Weights of a small GPT-style language model, trained from scratch on English Wikipedia: width 256.
MLP neurons of a small language model. Each row is named by its layer, matrix (up: input weights) and neuron, and shows model dimensions 48-111. Each number is 128 + 24 x the weight over its row's rms, rounded and kept within 0 to 255.
A block is one neuron, or neurons of one layer that tend to fire together. After each block is what it responds to, as a language model described it from the Wikipedia text at the highest values.

L2.up3 [107 106 181 139  82 139 123 105 137 111 112 149  91 128 139 111 141 123 151  93 122 123 171 115 115 153 200 107 127 131  95 139 164 137 133 166  79 132 155 146 152 151 117 164 154 116 135 149 129 115 158 126  90 124  91 168 165 174  93  73 137 116 142 126]
L2.up9 [110 108 165 155  98  88 143 115 105 112 161 142 165 147 117 149 178 160 183 109 116 143 181 152 131  85 138 115  79 108 111 134 115 123 119 149 132 108 100 106 140 133 128 106 157 108 134 150 130  91 103  94 103 146 164 144 155 184 122 111 125  83 141 154]
L2.up12 [140 155 111 124 125  92 137 103 129 119 127 100 142 105  74  92  77 156 140 107 138 118  84 130 118 107 154 160 142  93 138 164 139 137 116  97  91 133 149 120 147 161 145 166 117 141 158 118 151 124 140 129 162 139  90  90 115 136  81 136 172 156 104 167]
L2.up132 [151 123 101 133 119  92 134 124  99 140 163 115 109 146 115 107 118  86 122 108 116  90 168 124 108 142 147 153 163 134 140 127 102 111 105 141 141  78 134 158 168 124 121 170 130 155  99 169 153 148 178 113 122 133 139 131 135  93 125 104 114 140 184 138]
L2.up195 [152 183 173 112 131 132  82 118  83 145 102 118 122 131 127 121 122 156 136 108  74 188 172 145 141 136 105 148 146 146 126 118 145 131 136 144 138 138 105 122 139 124 133 132 130 151 107 131 171 129 126 124 135  87 141 175  98 157 122 114  88 139 143 112]
L2.up197 [130 152 104 156 128 101 128 103 153 121 138 123 108 103 110 131 124 114 151 125 144 116 102 121  85 119 156 132 113 200  74 122 138 117 133 136 152  96 122 155 112 127 147 111 115 146 128 147 125  75 137 148 123 136 157 119 133 138  93 121  98 138 112  94]
L2.up230 [115 177 130 130 126 134 116 107 143 145 135  99 138 116 103 129 127 123 142 137  89 159 132 102 128 137 105 114 118 114  93 110 148 114 127 138 114 110 113 117 136 140 153 105 173 112 140 130 162 127 110 118 115 134 139 132 143 156 112 126  69 145 100 134]
L2.up233 [129 127 132 132  98 135 157  91 124 171 146 148 129 131 114 144 118 157 179 137 135 119 140  91 149  68 148 127 137 165  73 121 121 149 123 182 146 129 136 142 141 139 140 151 120  96 123 148 125  82 139 144 138 112 138 137 109 165  90 127 164 146 151 111]
L2.up350 [114 153 121 127 118 127 140 116 127 104  85 138 131 158  99 131 111 145 106  92 151 140  96  74 145 113 111 127 100 141 159 152 114  69 101 134 121  99 165 122 130 165 176 116 155 113  95 172 134 143 159 130 111 129 120 135 151 143 156 105 132 154  95 186]
L2.up413 [130 116 116 160 149 171 152 130 170 146 108 114  93 132 137 112 121 118 105 145 147 158 159 135 121 137 145 117 159 128  81 123 122  99 116 137 177 121  74 118  93 120 106 165 125 100  95 117 162 131 134 160 124 141 142 155 139 117 114 120 136  95 127 124]
L2.up473 [148 164  96 138 127 130 137 130  85 165 156 148 136 125 118 135 150 108 129 121 129  93 175  98 111 115  88  78 129 122 110 116 125 132  95 149 127 120 126 122  98 100 121 125 142 104 136 158 129 115 109 140 109 121  86 149 145 171 114  86 156 114 160 109]
L2.up535 [138 152 120  94 138 158 117 136 163 151 107 146 139 166 150 137 158 153 123  88 107 137 120  91 118 100 147 131 107 123 143 145 105 144 129 161 141 123 125 141 132 120 116 128 145 104 126 164  95  71 126 145  90 110 129 124 172 157 123 118 117  98 127 145]
L2.up579 [ 94 111 120  81 177  91 146 147 128 149 102 129 115 136 159 116  94 155 125 116 135 130 110 136 119 173  98 151 113 158 128 113 175 142 175  98 128 136 185 121 173 128 133 153 118 134 119 158 142 112 122 113 128 114  91 118 144 157 154 116  95 143 150 129]
L2.up683 [133 171 110 185 132 117 148 143 158 152 144 144 112  80 108 129 100 162 157  85 103 130 143 105 163 165  97 100 138 125 126  93 121  76 129 140 126 104 120 127 135 129 147 189 141  80 113 128 142 118 132 135 129 128 140 134 106 150 109 116  91 147 147 135]
L2.up693 [131 147 103 178 105 118 143 117 147 146 143 135 134 158 157 105 139 146 107 125 126 106 155 119 136 108 161 177 103 103 129 125 107  90 122 164 170  93 134 122 117 173 140 131 120 152 140 150  83  84 146 116 107 128 134 113 151 133 119 139 106 129 151 132]
L2.up719 [118 143 103 105 116 139 103 133 145 141 124 112 101 116 134 136 133 150 111 137 147 135 166 121 123 139 127 142 156  90 117 129 119  97 129 127 149 120 111 117 127 130 148 124 171 142 165 113 109 117 137 163 133 146 121 153  96 152 119 106  90 123 152 117]
Description: Second or middle word pieces of proper names split after a short capitalized start, especially Japanese names (Su-zu-ki, Tak-a-o), plus initial periods (J. D.).

L5.up325 [120  92 142 105 145 163 132 125 154 118 103 152  90 124 128 118 123 150 106 147 154 136 120  99 123 127 152 112 163 135 130 105 105 100  96 144 141 152 125 144  99 156 189 124 149 105 102 163 132 162 150 146 113 130 130 102 115 189 123 116 125 140 154 144]
L5.up372 [141 146 140 153 133 134 144  97 102 131 174 117 112 164 102 112 118 110 103 123 132 145 156 122 118 152 128 108 120 115 130 109 133 120 131 167 145 142 138 155 172 120 142 179 120  95  92 120 100 113 161 140 137  87 129 130 113 128 123 150 115 170 161 157]
L5.up392 [126 117 149 109 107 160 124  95 120 129 122 126 119 128 136 148 126 144 134 130 125 143 167 118 115 110 125 140 118  88 128 159 160 112 114 143 107  86 141 138 178 130 191 135 135  91 135 121 117  90  98 150 175 140 128 141  97 175  61 136 145 149 108 108]
L5.up404 [132 115 123 123  86  95 156  69 146 124 132 146 138  99 154 137 135 140 110  85 232 139 130 126 152 143 173 143 133 140  66  88 126  85 141 162  88 138 119 115 150 115  92 109 148 146 102 105  80  85 133 106 112 113 163 124  80 126 150 121 126 126 141 118]
Description: Final word pieces of foreign, mostly East Asian, personal names (Suzu-ki, Hiroyuk-i, Soo-wo-on), and the pipe cell separator right after a 0 in sports or election stats tables.

L9.up404 [105 118 138 143 158 126 145 121  90 140 153 134 152 150 101 131 144 164 137  62 122 118 131  89 119 126  68 140 101 112 143 123 165 127 111 133 147 132 122 104  96  78 138 132 139 109 108 132 170 119  86 163 128 146  98 163  51 148 131 130 129 130  90 112]
Description: Pipe separators, blanks, digits and final words in the last columns of a table row or list line, just before the line break, e.g. stat rows, "| 0 |", "Keyboards".

L5.up1 [124 130 117 152 148  89 108  93  97 123 151 104 132 144 130 126 130 150  80 112 144  92 125 100 107 137 136 154 110 121 136 107 111 126 114 106 137 111  98 116 131  98 132 144 128 144 156 147  69 133 163 144 102 150 120 102 125 115 100 122 150 158 105 155]
L5.up334 [110 188  99 148 135 104 110 121 122 140 118 152 155 142 103 147  62 123 143 131 172 127 111 153 102 122  91 137 104 104 148 121 132  87 135 136 102 159  68 134 125 109 171 164  96 133 106 120 173  99 112 112 121 117 145 115 143 129 136  95 140  92 126 143]
L5.up582 [112 146 118 174 139  92 105 135 132 139 176  91 117 101  77 112  85 110 121 106 124 158  36  90 168 147 159 122  82 126 124 109 130 132 101 151 170 133 124 195 131 135 142 147 104 111 156 132 110 143  84  97 121 171 117 132 132 138 163  77 142 186 159 143]
L5.up688 [124 128  98 190 124  89 144 123 147 154 113 115 133 158 157 117  80 147 114 124 152 125 140 116 114 140 159 137  93 129  90  66 141 135 120 135 154 153  83 175 139  99 116 142 152 108 162 135 109 103 159 129 170 141 124 147 124 133  91  82 102 140 145  97]
Description: Digits, mostly 0, in the middle-to-late columns of pipe- or semicolon-separated stats tables, e.g. football appearances/goals rows, vote counts, match records.